{"n_layer": 10, "norm_place": "pre", "positions": "learned", "attn_scale": 0.125, "grad_clip": 1.0, "decay_shape": "linear"}
MLP neurons of a small language model. Each row is named by its layer, matrix (up: input weights; down: output weights) and neuron, and shows model dimensions 384-511. Each number is 200 + 30 x the weight over its row's rms, rounded and kept within 0 to 999.
After each neuron's rows, "fires on" lists the tokens most often at its 100 highest values on Wikipedia text that the model never trained on; "fires before" lists the tokens most often just after its 100 highest values on Wikipedia text that the model never trained on.

L5.up1244,203,135,183,248,204,194,214,224,214,200,236,234,242,179,234,243,175,162,217,228,195,218,187,184,201,208,201,227,207,190,227,197,196,190,189,179,210,153,223,126,154,183,204,163,183,224,158,201,162,178,181,201,176,171,189,214,237,239,207,216,239,223,205,220,209,241,184,258,166,197,188,227,208,234,185,167,140,162,189,170,195,159,258,197,141,226,258,168,181,195,176,220,238,154,214,241,235,198,214,212,212,227,247,182,136,200,220,164,200,247,180,222,232,208,227,167,225,179,198,203,220,217,137,226,184,183,200,189
L5.down1244,189,185,181,231,200,169,189,212,201,177,198,231,227,207,180,185,179,132,256,170,270,183,215,205,188,279,249,206,218,231,244,201,198,165,187,245,210,170,233,172,173,189,180,298,230,234,192,172,227,202,175,218,217,207,217,200,204,209,232,210,161,208,235,211,203,188,171,226,190,226,172,241,167,153,199,227,226,262,184,206,179,187,207,218,215,226,200,175,173,169,260,242,191,201,178,246,162,176,227,217,220,173,209,166,193,189,159,227,156,189,221,216,178,200,180,266,191,205,139,208,223,218,189,200,197,189,213,232
fires on: " of"
fires before: " the", " ", " its", " his"

L5.up1565,197,236,167,185,216,178,153,195,162,210,186,222,187,180,185,215,231,204,202,210,231,203,179,177,170,165,134,200,180,162,219,157,198,178,212,143,230,196,254,188,236,158,221,198,181,176,228,240,210,196,223,162,253,225,163,197,121,194,179,209,239,166,247,197,192,228,161,192,167,226,153,171,145,195,202,187,181,219,156,162,191,240,157,187,242,218,205,185,203,245,224,290,244,189,181,202,178,233,226,158,151,200,188,190,220,245,220,214,227,165,267,176,165,221,178,198,206,208,230,205,245,200,207,199,224,213,173,227
L5.down1565,161,190,138,201,174,202,175,199,188,260,229,186,186,187,211,197,239,210,208,151,205,234,183,210,210,156,132,222,240,221,241,180,175,182,182,226,214,176,170,203,166,260,207,261,183,215,225,155,160,159,188,207,229,251,201,216,257,194,235,181,163,186,146,204,174,147,182,185,156,216,190,203,201,167,187,217,156,194,209,240,224,194,177,204,172,191,244,189,207,177,159,155,164,176,179,153,196,182,215,263,180,234,211,218,208,187,215,240,204,184,159,243,259,182,208,217,218,197,158,238,188,224,189,185,202,215,260,149
fires on: " ", "==", " of", " with"
fires before: "1", "\n", "2", " the", "3"

L5.up2118,201,189,244,161,175,230,190,177,199,174,241,237,183,209,177,217,209,247,204,235,295,222,149,247,204,192,231,217,178,237,204,133,220,205,241,209,146,209,202,171,222,178,186,181,174,151,230,214,129,157,182,167,187,187,159,211,148,206,206,196,245,219,164,164,209,200,231,195,204,203,176,218,206,262,202,223,167,165,185,185,158,170,204,180,231,181,189,144,167,216,181,224,154,217,134,167,234,218,201,182,241,256,205,170,178,172,199,171,209,184,174,152,243,210,192,206,258,218,176,197,217,168,156,184,192,198,228,193
L5.down2118,264,199,229,231,180,161,223,180,213,175,169,174,237,234,224,189,221,163,171,239,188,171,159,170,224,175,180,200,206,219,254,200,238,217,192,199,219,225,199,220,190,247,209,213,230,205,181,186,180,226,219,233,159,234,226,214,183,242,170,170,223,203,179,181,217,249,183,221,242,161,244,195,236,182,195,247,254,168,225,219,222,224,256,229,163,200,191,188,184,206,237,158,232,222,233,149,170,207,190,212,183,195,187,177,192,255,204,216,205,155,169,190,193,190,193,215,209,185,202,175,223,182,220,188,208,223,170,208
fires on: "0", "1", " ", "8", "9"
fires before: ",", "1", "2", "9", "8", "0"

L5.up377,221,189,239,187,228,230,184,144,132,191,142,170,220,161,223,194,148,222,152,215,159,183,222,216,191,217,209,210,231,208,163,182,267,191,190,234,210,225,177,131,179,187,189,237,220,152,141,174,227,231,281,223,202,159,208,225,189,213,209,194,213,211,150,203,239,221,153,206,140,188,241,172,200,246,221,174,170,204,217,186,247,207,251,246,97,178,178,206,161,203,221,209,214,213,153,155,211,177,148,196,158,198,166,193,211,210,209,160,266,229,151,208,240,217,200,138,153,204,219,194,229,213,250,201,240,219,280,158
L5.down377,190,157,203,116,222,173,217,202,232,226,188,194,170,108,235,240,180,174,234,237,215,178,142,219,208,181,170,204,201,220,194,176,147,260,122,149,167,216,242,215,193,206,188,216,178,220,249,236,210,148,184,240,175,135,205,237,206,203,166,213,216,218,236,189,168,222,251,170,225,186,166,192,214,183,222,196,138,199,189,238,145,258,121,161,238,184,242,192,263,194,184,219,159,188,183,231,197,202,250,257,207,235,214,241,129,211,181,227,165,192,230,174,139,194,225,183,211,222,198,164,197,196,142,174,202,162,198,220
fires on: "1", " ", "2", " San"
fires before: "9", "0", "1", "8", "3", "5"

L5.up2441,179,197,214,158,202,188,183,177,181,211,182,203,153,176,167,227,181,205,202,239,245,233,189,204,162,161,170,177,221,194,172,119,209,194,201,194,163,164,223,108,171,179,217,230,193,160,178,150,245,224,181,171,256,212,157,192,124,154,233,202,246,119,193,176,179,251,207,161,202,166,210,180,193,208,169,211,190,184,158,217,187,213,167,174,227,224,225,189,220,234,170,237,227,157,145,225,213,196,188,146,228,192,231,217,221,196,198,233,234,140,172,212,182,169,195,198,198,176,227,193,184,168,172,164,199,181,234,171
L5.down2441,186,176,190,163,172,167,210,250,147,283,211,154,207,180,220,153,197,173,141,174,221,181,246,179,203,201,139,217,188,218,178,235,224,195,200,217,234,217,209,229,185,201,169,218,178,210,218,202,233,171,187,113,195,238,231,198,188,197,204,217,170,188,167,206,159,159,149,192,196,176,179,218,145,140,179,195,158,157,187,205,210,187,143,175,203,193,192,238,196,204,201,163,213,216,220,206,165,135,224,220,198,186,224,205,160,169,191,211,218,227,260,173,204,192,220,222,218,219,177,231,179,244,197,154,207,177,199,173
fires on: " ", " The"
fires before: "1", "2", "5", "7"

L5.up1541,186,207,144,190,207,182,198,225,170,196,175,226,220,173,184,230,224,145,178,165,190,181,219,225,224,239,136,192,167,233,164,208,208,223,201,245,209,217,198,236,191,214,144,136,208,191,201,237,239,204,185,239,257,185,249,208,229,183,190,194,213,182,237,172,246,230,163,174,222,144,211,201,153,180,224,182,177,173,179,236,231,192,227,230,141,253,208,202,185,306,260,189,255,176,185,229,186,163,217,216,182,221,158,262,146,199,176,269,203,199,208,227,195,165,205,206,165,234,163,203,190,185,166,214,180,210,156,206
L5.down1541,236,209,155,184,192,183,156,194,178,237,179,230,189,212,173,173,211,233,184,214,165,156,246,203,220,212,178,143,196,173,192,217,185,202,210,193,174,174,155,195,209,198,210,196,189,258,177,204,141,207,211,193,254,257,155,164,196,214,124,191,196,159,172,209,162,216,192,203,247,248,186,204,184,194,182,186,274,252,143,219,250,241,158,182,227,208,184,178,173,181,182,212,173,202,289,197,259,149,219,158,141,174,206,164,214,200,189,132,178,185,183,235,186,223,208,205,187,194,161,190,224,193,217,240,182,202,189,221
fires on: " =", " (", "\n", " football", "==", " footballer"
fires before: "\n", ")"

L5.up1617,183,149,154,231,143,202,216,197,161,189,190,184,168,183,190,213,163,153,204,195,188,176,181,223,211,179,198,233,210,192,209,224,243,228,212,250,189,160,259,209,192,164,235,211,223,240,204,235,200,221,169,222,238,192,158,205,150,195,180,186,179,136,232,250,213,197,253,202,185,201,231,245,168,195,177,111,230,230,163,151,174,200,166,187,178,187,284,198,249,227,160,201,164,185,210,220,166,134,206,253,167,255,262,230,170,212,184,195,223,230,171,163,163,207,178,185,237,194,194,195,229,219,240,254,184,215,245,210
L5.down1617,249,172,193,234,202,153,180,231,245,180,214,198,219,221,209,163,127,213,164,151,223,200,203,178,208,190,253,190,158,209,185,195,203,179,222,188,210,205,212,233,167,206,256,109,190,239,197,173,247,179,198,226,223,160,182,203,218,208,235,195,199,192,197,159,206,209,183,229,240,205,229,208,217,197,193,156,223,166,216,212,180,221,255,173,233,204,238,255,250,201,197,241,220,184,228,175,219,207,190,170,198,215,221,249,236,240,224,231,197,197,153,159,193,169,190,219,238,210,171,178,209,197,155,214,214,213,180,230
fires on: "\n", " by"
fires before: "|", "|---|---|---|---|", "\n"

L5.up1542,169,159,236,183,215,166,193,200,159,208,159,259,168,198,189,231,182,191,164,233,245,236,207,213,192,133,175,207,253,196,180,146,234,173,178,167,172,165,226,189,215,175,233,189,224,197,241,224,223,197,115,191,232,182,196,179,193,227,237,194,221,169,227,174,199,272,208,170,224,189,200,203,257,218,198,215,205,182,280,206,192,224,210,185,220,220,175,144,207,199,154,270,251,211,181,213,220,224,191,232,154,259,177,222,195,186,236,210,223,119,201,202,180,169,192,240,169,210,233,213,248,197,201,217,188,209,217,267
L5.down1542,204,216,156,158,224,217,144,172,142,272,173,220,168,177,233,195,236,180,169,197,192,224,171,246,184,147,123,191,214,181,187,270,206,156,203,191,201,186,189,184,228,167,268,227,206,147,239,253,280,216,193,165,214,202,215,203,236,164,242,245,193,189,206,184,188,198,203,156,213,174,214,191,222,184,203,216,203,194,204,178,186,187,118,179,175,167,180,159,221,168,129,203,226,174,230,155,222,163,168,189,175,192,208,145,241,211,177,212,208,216,219,233,191,182,207,215,191,162,174,198,236,203,249,196,158,185,180,155
fires on: "\n", "′", "″", " |"
fires before: "\n", "W", "E", "|"

L5.up2009,214,223,148,241,230,176,163,192,216,203,197,177,195,198,195,230,234,177,199,175,223,222,241,187,239,202,196,218,211,198,246,193,176,235,159,197,207,257,234,216,242,189,220,179,191,251,203,216,264,219,151,191,244,182,163,216,232,227,208,167,212,220,215,234,231,179,121,226,219,200,179,234,207,191,200,126,167,206,239,182,199,164,193,181,213,222,157,252,211,213,181,152,194,172,246,190,202,208,162,273,146,246,230,169,155,224,204,257,195,243,169,209,176,146,222,198,194,244,204,204,213,223,199,174,233,178,211,196
L5.down2009,172,198,224,258,218,179,222,141,210,241,243,230,205,209,213,172,200,271,196,178,147,183,233,230,213,173,243,186,198,192,208,167,188,154,193,205,203,187,191,197,208,208,269,216,147,190,172,206,141,186,204,261,135,185,223,223,211,249,189,231,253,187,175,206,209,234,192,170,162,181,256,231,142,216,216,241,232,133,164,199,165,244,220,192,177,214,220,179,239,195,149,169,161,205,197,177,200,242,165,205,211,212,174,145,256,198,198,182,211,206,241,204,223,200,180,180,174,173,179,223,171,222,174,149,181,144,226,205
fires on: "\n"
fires before: "|", " |", "\n"

L5.up1914,179,125,206,201,164,234,226,193,148,210,213,167,205,216,206,204,185,153,237,202,247,212,189,147,210,137,220,193,199,188,199,183,208,243,208,198,166,139,226,165,176,184,217,157,190,201,173,225,222,216,145,213,274,199,163,248,185,162,246,195,191,222,183,169,198,177,126,203,181,214,218,181,199,190,219,202,246,180,197,196,176,211,148,246,235,183,209,223,216,193,217,222,217,225,156,210,236,120,197,193,208,237,216,179,205,155,196,139,223,194,187,147,201,237,168,215,257,195,187,213,234,231,203,163,207,250,189,146
L5.down1914,189,218,222,210,190,112,205,207,225,246,190,206,233,179,173,174,177,246,199,179,99,205,177,208,203,194,186,212,144,206,240,229,167,168,167,190,240,217,202,219,181,219,235,256,200,242,151,132,218,212,218,184,184,232,261,205,168,182,193,187,248,206,216,203,210,270,224,209,181,232,176,226,183,215,178,195,208,175,210,196,213,171,266,186,174,178,163,183,207,162,200,213,238,245,190,157,228,236,171,196,153,182,217,233,234,198,206,217,193,186,251,212,195,186,203,219,136,210,166,221,147,251,229,208,181,180,212,240
fires on: "|", " ", " Total", "k"
fires before: " ", " |", " Total", " votes"

L5.up1140,217,135,139,254,225,211,242,199,262,197,205,144,219,202,176,189,257,169,167,194,232,209,212,165,226,185,223,208,187,241,221,186,155,191,182,237,224,219,222,179,163,155,220,222,222,220,155,161,235,177,206,201,235,170,222,235,220,207,211,147,176,241,222,219,263,240,194,202,159,178,214,213,189,220,208,191,176,171,203,229,206,206,203,228,191,229,190,238,178,235,185,188,185,209,187,220,186,197,195,242,164,166,181,172,190,186,201,215,199,237,170,195,173,210,176,254,214,216,184,240,175,201,173,171,252,196,317,221
L5.down1140,199,184,186,225,199,197,218,205,217,298,201,199,206,171,153,236,232,227,208,213,207,190,215,176,212,217,218,189,177,175,245,187,196,173,206,212,215,232,198,179,193,154,211,208,205,203,192,184,208,179,187,199,205,205,235,203,169,192,169,176,216,192,222,199,239,212,220,208,166,181,231,211,176,223,219,174,191,143,211,204,194,224,195,212,209,224,173,213,193,198,184,198,180,197,182,200,188,199,211,220,156,155,201,220,220,213,176,218,179,214,207,186,180,203,325,277,212,195,216,195,174,202,181,194,218,230,232,214
fires on: "\n", " was", " are"
fires before: "-", "\n", "|"

L5.up565,144,210,204,183,180,229,217,184,200,175,175,190,175,187,180,253,152,196,177,158,182,256,237,188,130,151,235,165,217,199,205,225,211,235,204,147,163,222,203,224,221,182,184,185,173,201,205,193,156,233,141,184,168,183,204,147,166,156,226,179,241,258,177,186,209,203,186,180,220,183,187,220,193,228,215,287,163,214,193,162,145,223,208,220,181,193,207,254,204,221,244,200,181,238,190,206,208,221,173,193,224,192,236,229,191,160,170,208,176,201,196,210,163,185,215,195,227,179,190,220,131,196,236,147,191,186,201,189
L5.down565,246,170,238,220,215,211,244,208,241,228,194,201,128,189,205,135,209,154,215,191,206,222,176,200,191,249,196,194,216,218,234,215,173,194,199,206,249,167,253,229,148,183,206,234,210,193,177,205,196,225,175,178,164,220,228,155,228,208,143,245,165,261,181,242,204,162,153,216,187,227,217,230,211,245,208,258,235,201,194,217,242,231,232,234,194,221,200,144,208,185,178,197,241,186,174,205,222,248,223,259,198,230,222,225,221,211,187,165,194,190,224,213,209,229,182,222,185,165,162,193,212,181,205,182,266,189,179,279
fires on: ",", "1", "2", " "
fires before: " ", " |", "9", "0", "1"

L5.up2274,207,208,199,174,186,170,172,240,133,157,200,227,187,193,174,215,121,223,228,183,167,215,178,184,169,97,191,242,200,183,210,154,229,196,196,191,203,182,174,196,235,224,234,209,169,205,105,220,220,202,178,167,193,241,239,179,190,203,196,196,258,149,143,222,239,177,208,173,152,208,210,211,178,242,180,189,182,171,152,211,205,236,193,197,135,182,192,202,234,163,194,177,232,202,172,205,164,209,219,175,176,192,130,206,238,168,212,195,206,199,223,186,211,202,158,178,228,209,208,133,157,189,211,225,207,196,202,194
L5.down2274,237,150,163,245,182,210,203,219,236,233,159,188,211,109,182,231,202,159,173,231,180,200,166,201,219,264,180,182,193,174,187,210,197,246,180,148,226,194,234,240,236,206,221,159,187,207,217,194,158,222,213,226,205,164,188,227,180,177,182,170,249,203,186,172,218,186,217,184,213,184,190,228,200,183,236,187,222,182,207,144,248,217,186,210,224,235,168,198,179,200,191,201,136,192,217,183,181,240,223,224,229,212,171,202,226,239,161,220,225,195,191,181,189,194,245,210,224,169,214,234,222,172,166,207,255,186,171,173
fires on: " ", "2"
fires before: "2", "1", "0", " |", "3"

L5.up1493,151,200,221,262,189,166,209,190,149,195,165,213,228,203,188,240,187,199,175,202,247,190,189,166,203,197,172,256,175,215,226,180,202,205,209,202,246,128,220,161,213,182,232,210,223,273,201,146,221,161,184,170,204,211,196,202,192,152,207,180,226,226,224,150,191,273,187,244,182,189,186,203,193,180,200,194,216,191,243,153,217,235,146,240,150,279,248,168,214,173,183,228,241,210,167,216,205,208,261,220,165,197,188,202,227,188,191,219,216,182,224,222,170,209,200,167,183,208,251,178,178,219,219,207,185,177,272,239
L5.down1493,222,250,218,265,202,158,185,176,209,201,205,203,200,219,157,207,172,203,183,184,197,230,195,202,166,228,159,238,195,209,192,236,215,175,154,187,245,170,214,176,177,180,202,213,234,182,203,175,147,227,198,198,238,225,197,206,197,203,265,205,143,233,225,229,186,210,223,244,268,212,177,281,185,254,147,228,190,271,162,235,232,202,198,243,220,245,181,195,190,240,186,297,203,211,147,240,183,179,203,180,184,218,196,208,201,187,207,210,178,159,200,228,192,144,202,182,202,169,181,231,202,218,183,194,198,203,191,199
fires on: " of"
fires before: " the", " its", " his"

L5.up2083,175,175,226,229,121,167,208,193,167,184,209,265,168,185,184,216,193,201,168,264,234,219,154,175,176,172,206,228,213,154,193,167,221,205,213,203,183,198,239,222,179,173,218,200,230,203,190,200,185,194,225,264,249,225,237,207,146,184,163,201,207,158,165,240,222,250,198,203,214,160,176,180,176,226,206,201,234,212,256,224,224,244,152,140,270,188,184,164,217,252,170,234,196,147,235,215,218,177,198,228,175,179,229,175,207,244,225,167,219,166,220,201,158,182,171,181,232,226,198,192,238,199,145,207,243,189,201,182
L5.down2083,192,189,159,187,236,207,212,234,148,274,151,188,155,177,185,191,235,204,217,186,203,179,239,216,176,138,147,221,211,193,196,223,169,187,167,247,181,205,194,158,237,168,208,208,262,195,173,205,246,182,194,233,179,226,194,190,143,228,236,181,222,192,165,199,208,186,190,217,207,155,176,178,177,195,229,227,216,136,187,177,194,199,163,202,156,168,214,165,229,179,206,231,203,199,229,126,194,164,211,193,185,165,186,272,203,194,198,177,192,205,202,190,165,251,222,230,229,205,210,226,228,192,225,211,201,185,223,192
fires on: "\n", ",", ":", " where"
fires before: "\n", "-", "|"

L5.up1709,196,250,209,202,184,213,168,174,192,191,153,195,208,219,193,212,140,247,199,240,175,243,179,174,182,222,215,182,253,142,206,183,148,205,206,145,211,187,203,219,172,172,231,243,198,173,200,182,166,198,232,200,219,150,203,210,210,171,210,163,245,199,127,177,292,190,209,227,162,189,248,156,217,175,215,210,150,207,204,170,200,168,212,188,215,237,169,185,217,199,175,195,207,228,181,199,181,220,188,186,194,283,270,128,219,172,208,175,245,196,169,195,184,192,196,275,166,200,188,220,177,216,167,140,184,137,255,202
L5.down1709,171,216,199,265,237,176,227,226,214,232,274,200,230,201,222,221,207,202,146,129,256,179,166,154,213,190,226,212,149,235,202,124,208,202,163,213,203,191,213,158,176,238,188,222,190,223,227,209,171,230,195,176,199,168,134,266,207,181,192,193,153,193,224,162,205,112,226,146,195,168,207,177,227,172,191,167,191,163,222,189,172,195,179,230,164,176,245,234,227,169,199,176,214,163,185,196,234,159,203,179,224,217,187,214,186,210,198,190,249,213,211,193,164,214,201,205,168,196,177,214,212,198,205,221,184,152,228,172
fires on: " ", "1", " of", " in", "2"
fires before: "1", "9", "2", "0", " the"

L5.up311,122,214,204,262,172,243,173,213,192,192,181,177,200,162,201,240,189,180,224,198,228,264,167,249,158,218,186,186,169,179,220,194,192,208,159,109,192,131,219,215,207,239,181,183,146,245,193,175,183,182,185,240,208,200,205,175,163,243,251,171,154,185,160,207,201,239,178,211,200,248,166,180,185,169,180,246,234,200,194,197,181,209,208,211,240,259,268,145,181,221,190,227,208,172,216,184,193,205,265,143,208,192,197,214,180,249,151,197,180,194,181,220,195,215,210,189,249,224,189,144,204,186,171,232,221,155,191,239
L5.down311,197,168,169,208,151,231,187,191,208,225,212,234,199,198,164,211,184,151,208,193,212,253,178,223,188,229,182,179,191,199,275,151,196,202,196,168,199,177,180,247,243,211,185,159,209,173,204,205,143,266,215,194,199,149,212,159,271,225,213,193,202,157,172,238,161,238,207,197,240,193,159,173,204,216,209,218,244,196,184,194,219,212,162,227,201,190,214,174,232,245,165,249,222,207,172,206,206,221,229,220,168,220,166,195,175,183,220,181,221,202,160,198,174,202,200,227,226,235,156,117,230,193,229,183,217,193,195,186
fires on: ")", "}", "$", " Germany", "W"
fires before: " |", "\n", " ="

L5.up1403,245,247,166,184,126,202,110,167,176,212,220,192,175,183,188,207,234,144,219,204,230,196,184,222,182,164,244,253,202,231,213,209,215,219,195,208,132,225,285,191,226,182,225,233,251,233,190,204,200,183,158,181,214,182,203,169,205,184,181,191,121,169,263,219,195,211,233,242,151,190,187,252,188,165,180,214,204,233,192,208,162,144,175,199,135,179,203,230,225,213,212,211,242,214,202,247,251,148,201,205,195,201,225,165,191,222,205,255,220,232,191,196,175,166,173,243,155,204,202,186,225,217,193,208,174,159,200,223
L5.down1403,208,229,198,207,166,206,179,192,190,234,266,211,228,216,242,131,219,203,211,164,205,206,186,182,228,224,226,177,213,243,217,173,208,177,175,228,178,162,242,201,223,201,220,234,201,209,202,154,176,176,150,212,206,172,160,184,246,281,229,207,153,168,264,231,227,200,209,189,186,208,229,228,180,198,183,218,193,188,153,194,186,238,254,211,180,192,162,181,289,200,211,202,202,189,178,138,199,182,175,184,226,197,189,156,243,226,212,227,212,198,183,146,185,164,194,190,129,204,245,228,199,199,172,166,178,199,194,156
fires on: "\n", " Candidate"
fires before: "|", " |", "|---|---|---|---|---|", "|---|---|---|---|", "|---|---|---|---|---|---|", "|---|---|---|---"

L5.up2375,121,242,177,201,222,215,119,220,218,214,180,212,252,209,185,224,203,144,196,204,266,238,184,212,220,185,215,179,181,223,190,181,181,222,171,142,168,134,271,246,176,213,201,223,208,179,211,205,162,130,215,246,254,160,187,157,207,178,203,168,149,193,208,253,201,259,209,198,225,184,119,207,225,198,207,238,150,187,153,194,207,178,195,193,203,236,195,202,220,174,216,193,172,215,181,165,186,154,230,203,215,239,224,179,155,239,185,195,198,246,233,232,191,240,221,216,194,214,137,219,180,148,163,211,191,201,167,193
L5.down2375,182,211,211,159,224,211,184,240,163,276,228,254,202,213,122,147,218,248,220,206,198,224,182,162,207,204,171,211,170,216,227,199,236,217,171,194,189,213,153,221,207,168,246,179,198,238,187,197,212,174,165,209,159,162,237,144,244,234,206,198,213,172,199,195,168,129,197,144,186,231,241,276,188,200,171,231,206,134,207,156,162,194,165,192,184,243,204,209,192,131,201,254,182,175,205,209,208,170,216,221,221,195,221,187,223,156,172,221,212,206,187,203,209,222,182,198,208,242,192,232,148,180,176,191,176,157,242,195
fires on: " ==", "|---|---|---|---|", "|---|---|---|---|---|", "==", " career", " education"
fires before: "\n", "==", " =="

L5.up1803,170,194,226,209,177,194,189,187,176,165,196,196,198,210,186,198,242,185,214,213,228,220,209,191,221,190,182,153,202,179,208,148,214,210,189,230,205,162,208,180,182,217,211,224,167,191,176,194,199,185,197,192,217,192,224,222,230,145,203,189,234,212,111,169,196,229,239,234,255,224,203,170,205,167,208,226,185,191,182,206,216,190,199,203,218,163,195,199,174,217,173,232,189,249,183,186,242,181,190,134,149,301,205,184,182,237,180,187,203,223,130,159,218,251,183,202,212,245,245,195,226,219,241,192,211,200,222,204
L5.down1803,181,161,187,192,228,219,141,228,188,232,224,204,240,218,237,221,173,234,193,177,199,234,211,159,161,241,268,191,182,218,193,132,248,218,209,185,141,228,220,202,186,145,168,228,220,199,208,187,212,193,183,217,219,182,181,213,176,211,257,201,204,197,238,185,203,200,161,141,180,166,229,219,217,235,158,169,174,165,174,218,211,247,217,209,182,247,263,199,230,168,213,192,187,189,190,136,216,173,150,190,238,253,191,227,205,235,188,234,194,208,188,192,170,130,206,199,217,173,156,180,220,195,224,211,242,159,209,188
fires on: "1", "2"
fires before: "9", "8", "0"

L5.up1078,212,147,229,175,198,213,221,219,201,178,178,218,221,186,196,228,194,147,205,187,255,205,189,226,195,174,235,185,190,185,180,213,175,207,176,192,247,183,179,211,181,162,207,209,191,198,188,214,225,171,196,180,227,197,215,204,187,172,170,212,227,180,245,180,160,182,216,191,147,201,177,230,204,208,142,258,188,191,204,174,146,230,152,234,214,208,221,248,163,214,201,224,178,210,154,224,181,213,238,180,256,190,142,244,152,233,223,181,171,209,183,208,232,203,201,188,240,249,178,171,172,171,186,163,196,168,280,217
L5.down1078,225,210,206,219,191,194,191,226,218,297,199,164,206,177,152,214,252,233,185,185,166,176,230,209,234,227,210,145,198,201,171,180,163,172,215,191,257,233,204,218,198,150,168,210,197,180,182,179,205,182,223,201,200,196,202,194,173,166,218,188,182,222,215,157,233,249,200,204,199,196,201,233,201,229,211,174,177,175,231,203,188,187,199,220,196,204,194,212,212,164,194,202,205,238,191,208,196,187,181,194,193,193,163,185,186,193,154,250,187,218,224,204,171,165,313,250,207,201,185,197,202,175,216,181,225,209,194,246
fires on: " "
fires before: " |", "1", "5", "2", "6", "7"

L5.up1132,237,152,174,191,174,219,161,235,157,185,187,195,186,192,185,232,241,173,194,188,273,217,188,169,210,138,208,222,222,208,186,221,260,210,234,207,196,241,229,177,208,213,187,175,216,208,192,239,170,241,168,133,262,263,212,216,185,207,191,171,162,217,168,164,194,156,151,184,201,223,222,178,158,182,221,234,198,205,113,193,214,169,163,183,199,195,203,225,186,184,244,187,190,171,177,202,180,145,209,222,232,213,176,200,215,149,215,189,184,163,178,242,203,252,204,174,283,231,212,167,183,207,183,210,200,213,179,206
L5.down1132,199,144,228,247,222,206,204,198,238,172,280,187,189,212,274,147,155,261,184,154,150,173,181,208,210,207,192,143,214,211,216,183,183,113,184,196,243,106,206,161,146,248,242,205,113,128,141,170,167,171,206,251,190,207,159,231,171,177,191,242,248,162,188,179,203,182,213,197,213,183,189,200,194,211,177,207,242,157,184,190,212,262,252,206,206,194,193,140,220,201,191,197,220,254,156,167,212,284,225,176,180,214,186,216,190,271,241,220,201,232,266,174,216,135,185,221,148,205,158,199,176,225,195,201,194,189,229,175
fires on: " |", " Party", " ", " votes"
fires before: " |", " ", " Republican", " Democratic", " Team"

L5.up2238,167,192,186,211,172,198,174,189,204,215,219,179,181,195,174,206,237,133,199,212,232,187,160,217,177,203,216,226,268,205,225,189,168,202,194,189,150,212,225,212,228,173,216,183,243,196,202,197,166,219,149,145,258,198,147,219,171,215,190,108,207,164,285,193,168,188,189,225,240,200,193,176,160,220,157,178,172,202,216,204,143,232,173,148,181,221,232,103,202,246,236,209,217,208,254,216,204,213,200,251,192,187,245,221,166,214,193,201,233,172,222,241,115,181,205,231,230,190,257,198,210,245,210,198,180,182,210,181
L5.down2238,168,214,155,223,211,163,199,188,125,287,178,179,156,218,188,158,180,222,292,162,166,197,187,212,190,189,216,222,219,174,170,224,199,177,171,178,124,206,198,218,183,134,256,218,170,203,207,190,172,215,167,207,230,187,170,185,156,181,235,193,131,235,249,253,162,230,236,153,201,211,212,204,204,196,212,193,209,271,154,206,179,244,215,223,132,187,178,177,236,246,205,178,226,189,202,158,214,177,124,225,156,206,202,184,242,198,180,210,194,171,241,177,194,171,198,216,199,193,208,210,172,224,201,211,186,264,197,218
fires on: ")", "\"", "\n"
fires before: " |", "-", " –", " as", " (", "\n"